Part of a small language model's weights: 6 heads of 64 (2 for keys and values).
MLP neurons of a small language model. Each row is named by its layer, matrix (down: output weights) and neuron, and shows model dimensions 256-383. Each number is 128 + 24 x the weight over its row's rms, rounded and kept within 0 to 255. Numbers have three digits each. A neuron's up and down rows have the sign that makes its largest values positive.
A block is one neuron, or neurons of one layer that tend to fire together. After each block is what it responds to, as a language model described it from the Wikipedia text at the highest values.

L17.down735:106163111137128107156161158120108110089128119100157107149138093114154109055131122113114176160098096161082080166119132144078149130134180159153159135162133143183081121122126166136131131101160104092123096132151188149127136101127090106126163128156149143103123119138160117121116136153142145126163102135121151120137135122124118166097127107131176095151121087089088131142149112141105121129144
Responds to: Passive past participles

L13.down219:094148115143131092114132092161104102162108143109123168104107141111146153118167129091156080138156137113099192114100105137102142120121103138111127148128134152145134136129112127121156112096135109104122146114149149111174135152131158099103121170155119152136154122097074121141136171120114122138158147136118155115070149087127091191145174135093110105138183148143141134136131097145061115122138
L13.down225:089146115145094103138099100078130141135147120156153113130167104160096098149163065130154114129108132147118082115104143145150137120144100133106119084195124136115120082140144121104122148109108145120156119127088087155138137140133131115080118126127179136123120087160093109151135105144138113188128143167090140131142150157115152157146140120119138125132103111122139138123100119092104133103132
L13.down281:137179121178120103169169140117129072146153134087137128140198113157107120168114125144151134134152146117125174151123160104124133154071077135148112086141098100170132104134125112158108158114125182171132132166151126095107146084141134155151145150115156147117123096122161129121134107127122091165080115161158111147163139110135123145142095123067138138147129153137118118119164125109120120118143
L13.down329:107186116117118171124089128133143154141104152139136144123129159107137141181140128130140090117154148118089139151136119103116140130129145146125123147215169128143110130106102155131140112134148098106109086156089157072191153094090111180108157128146148120147119111110121122120125113171124150109215141105110137122139156117142130113140128143136187129135122131114125147175129140123139092097106
L13.down583:143129174151164117118135091117143121112152110140116122147116097135100127160157141148125143101109120065176103126119147156167170088144152102116118090154095132133141142121124106084133103078115132107120094124155140159160137111140142136157129113122112117126169129109151124111146152149133134142121163097108124117087120087130106141129131142098131130123128128152189118084114177143182103170102
L13.down715:108117138116111091127127124102094106160143161133106116129130123117150153144145084140194104128136147113145106114109138135127118133094121181090128086161103123140110188112109106125121131149155137097165108107174108124141169169157129137106147119119103097139161078174098134112113141118146091136079145159134137099106148085095078136138114111107115139101133116126126091129147093111078095111132
L13.down727:072126148119116166088151102116130149153123153154111099124104109140126104131086151129103142112160141102117104113151146146128200157111151105112107160132121104148136122132153110112136126133128143095148092101132124131109129135108131165157097162079116122150155135175164179086103112105109107111114140158164116107095087112083099098110117179094139150084153141131107111118127101092094136142124
L13.down984:146107074123143117137139134155148135139128140122103139142113138122143110146113129140135133112099135133126137113106109150124143144104119129107154159198125141136087128119134132142121131155123107199130146143158129103131156134173131094112099133157107063105159095096100125151100121131129098119126126140113136153083117120128138111129096143114137124094101133159092095192069128093142174155166
Responds to: Kinship and role nouns

L20.down92:043123130102148136144152130108171105141171087072123165164151155153105140111140127169136148112141115123059149096123156121131136130146141120118149147147142140086113109095145131091150156159100082132113113105118142135113124126147119109119143111100120163145097126122131162148123105139125085139117128131145143129158093136134164137139109131140142153131122135128134141109118146140105115127125
L20.down193:102178127124107134094124105123146109124126148076119161120099142142154188141096087120139111101151156151136104110152139128117157091113131117071139121191113068103143144093138106129129125130137109140154094191157097110081122126146098127129132120174122138113150137146112078158138153159130122129110170145125161163121097115122136107141127140120119142128143089134167132109131082117115081126122
L20.down350:142137110145124071127124117147105103114117142124143110140127124229137112117103164131114118099154111118125142163152145130128126141126124127112142131101114132155128112112137115118152158133107168150197114107123090135115141121150138095122117147132104139149119121115152128117136159124126119120111095127103178102121134156134084132116156120111127120130203122082163104153136120148096155116165
L20.down379:106165126158075081138115095101137129118089107127139108149125096087160194095104153123125129087106153119131092113082140135165160122153188140138144090138133115154152108105090148072110114097107110102166132084148152119116142168153111110125138132114153148111117121136134146106131148089116135137116119122102145130141114162142123177103079123148125178114138128145116165094130137158107103149127
L20.down382:110133137177128143156153111119065170137107155143085101111155070117135141135100114146144154128151094129079166116131127117076166108112133104116132115150089121187113138118094123123116138111138119136179152128167148106110123157111150127142150111124131089085088146111104140141137136163122120115106141121114125125122109159130124092137137111103165130144114118109147117054139170109130153115109
L20.down610:110177142129152129132149153146140076125079151162117087118110134136110145128138146126162154127128123157148165111088113132135086141120138146117106128137100144132151153146110158127157125136144145110074127166144138163118106127129090131116101131120086173117123155107109099116135096160114157133126142145129142148131099152100105080131088138094121123090129127084147134168147149108160119150153
L20.down768:121143151141107106162119111133120124134131127145155127118123137118126147124140137129154144128143124140158132124140107115123119158090141143113159109228069156092125132140130081140140125131134144107099116063127151166127118138142112139149086124102145098092116153123173110123135078112133102109100117161106134118143109080145088112119116128139105136115159151170143123110124135149168132169105
L20.down1009:142109151112138132143144136142103120142147124073116148153119111223124126083122118173128107144155125170137116123123142132155119118111137132114120122243132134180138125137140129110131146152132120166151127142131072126141141140120082124140133151138104131116121154099126150088174129096123081140116098175104117201148093107106131102144126116143140109139108115126132117132095122113115125129152
Responds to: Plural noun endings

L13.down50:150117114183131121144128105105146094155111117122157118148125103161144137147113083089157150170134167167123081115112132114138138147158163149124153147239127090158163158140132149116108112148110158129158076129096124149134088122123147163106137129157174147126138132095126122102126117115079112131154145120177101127126154143203115148128119135103114090115161137103130132116059118109081102105133
L13.down350:123144104113098147130151159108127137161143127104172124099143079109142123080087123155125142106127124181124120125121165123090124140102073150133147138119146120135141120152117119176159124161103147137153161151121133167139203113123131164134131085150120107123146113127100176190110083117208104119115135133133129159156078141135147124109109136119131112138131111153114182124121128100095140125150
L13.down529:110136116204118172113157137114165159103124112153139101134146197148107176105126129123135128112091094134100105138118114110083161129156165085142131140123154132112098122176111140136182147171098127106162136095126115136163132117102098128083141102132128117165127158137125123093106130148135154094114184133106141099126137120105092140143144121113160103119125137105130129116116133165108127084121
L13.down644:180166149137155066116088112082128120112142156144069110111105144126078154096145124118109148128148109119136169128164132164163111152134180136160100144112139114115139123125108111124099137112120159148153148143149128128093191114182144115109135124168087083115086182112106115145137180183121093127137170132129115147101109140078136154106067106084112109135148143128159130120119109112115127116135
L13.down702:082139083148119131147103081100144081084086142139169109102137115139117138147103121095153151131110087135154093092106107097160153136118128112100136116147097117146113153157083106152187171176160163086148131107149152135118152140114139141113124151127164138125134130176131117123111132090127144131157129106147143167084134081115110162145128132081116115102132109133140112104103123107157115128107
L13.down938:078131126123108105121153125120122182137122096144107126121131117145156175127191113143106114133148175112154144176137180118110135121149144087169171146109113127108094125110133129138114127125120130107129165133105093131161105152101139165152144116140155109140117141144186172122138097149096101188114129141125118074099123158129132139129122143129101141131166106117119148148168092187090160135127
L13.down962:123140114126104131125098138137158115126131121100164129153169165120154127114120122121201119112121135162143132124134130149142140154122159144129138124159135197135116177152110149133154104131164126091124117090117142100192113127154137127141142177149118112097139165169138129172132126127147125096102132167152158082115138142135147152096100173121126105132136142147167146129166155157119139099142
L13.down981:119136118093127127113139102121092122134143080169061116125127155097149145137104129165185137120135086147142152123143122136138104149125120122174121119163100156113111131143155092146115103139091122106133134113125114078133099122122118076153078111109126119104131158109118189125176145117098103098113157158137075197109147161135133088116114133113128118094109163143153122125091138109148133118125
Responds to: Passive participles after be

L20.down47:140123137128132106131144127131107110119105119159148143137103183119136162100145120127114134111131137144123154106118119104069132116117136152133117136155126129116152119155132147122107163100120108125162109094147092122173139145175114124113157103122103129156125126158121147093134141129087112137131102054130140115120158156109151138157134103140079117093180158112084163089133136106131107120139
L20.down53:152113112116126127152149155120126069114128158116120173105127155068151167102152131149160113134110144170076113111144088149070111129121115139123158144150127134165112139122140146134131121146168075133129123129128155141114118161077129134133120141155180149131132141113121132164103145152095142129099155124095188149148145120098125139123087130131167104099121111104126091094136086146143123086109
L20.down170:131159135141103093100131129155120108149096144108113116084139102127111172101111132131179111159114137115113131098089120119104147145124151104153109096166129107111138125072105150147129101149150130152180115117122099154116148167182139122129109106130119130124109128143126158130098102148155142165125131151109128151144158152137154150091114125150204114119163121128128136124136103114123139103121
L20.down191:139224130111115123128111110120124112126082165119123096125139114128097149115130103156151134146151127100121143148150116130098152099162112167138156107149132110141119129114143124132122133110127114112203119083128139145161121132139088116114123137133143106156127142144153164114114112130119134156136114132100126142146129144128123153126111115127155127139162111127172108129194129098146093071130
L20.down496:126138142113118118096126118146116124146109102121145130193144141134176193097150108127156118122134096119116123129152123147131151132162118124111126132062137136141119091127115124099149132152125072175142125104152129103103124124119119134116092107084093135147136137154134194135108133118105081135121114120076111113166079136144119101130098141126120137118139119114140113109147132152131089121107
L20.down504:112135158114115171151171138085136121153106161117188124146130118193137119103105119150106171120113102124132135107138141127122109134143098107102128098111088156144121146113146107130121127112098088110159159096114185135140140151161121137121112123137135099095126123128159180140159124114094125118124077074089150134109168136104116146165150110157098125124131104136128132135116129124105141109075
L20.down822:179125181112150097097121112118114148118108109084103157154121128156113152134128100119147100141159079134109127108170139128127120126160081144117110142174106139119131116132155123106096120093106124107118123132162119115123145123086127126152088137162149107141104127115096134131106141138106095116146083123113085100110143135148114115153083107117085130125137156136137159103093118145125106125095
L20.down915:158110123138131160084135110142146193129089154082102115142148120126137154145116119166117119119120093113087127145149087126091097122089114133118146099040142138093112135129135113116113106144113100148085151081107136108131129128158121145130098080146119093100139140155121107149145123100141104137145129174105123142147127139096112088110131128122171132123147125109148125092133080171158115130139
Responds to: Name syllables and passive participles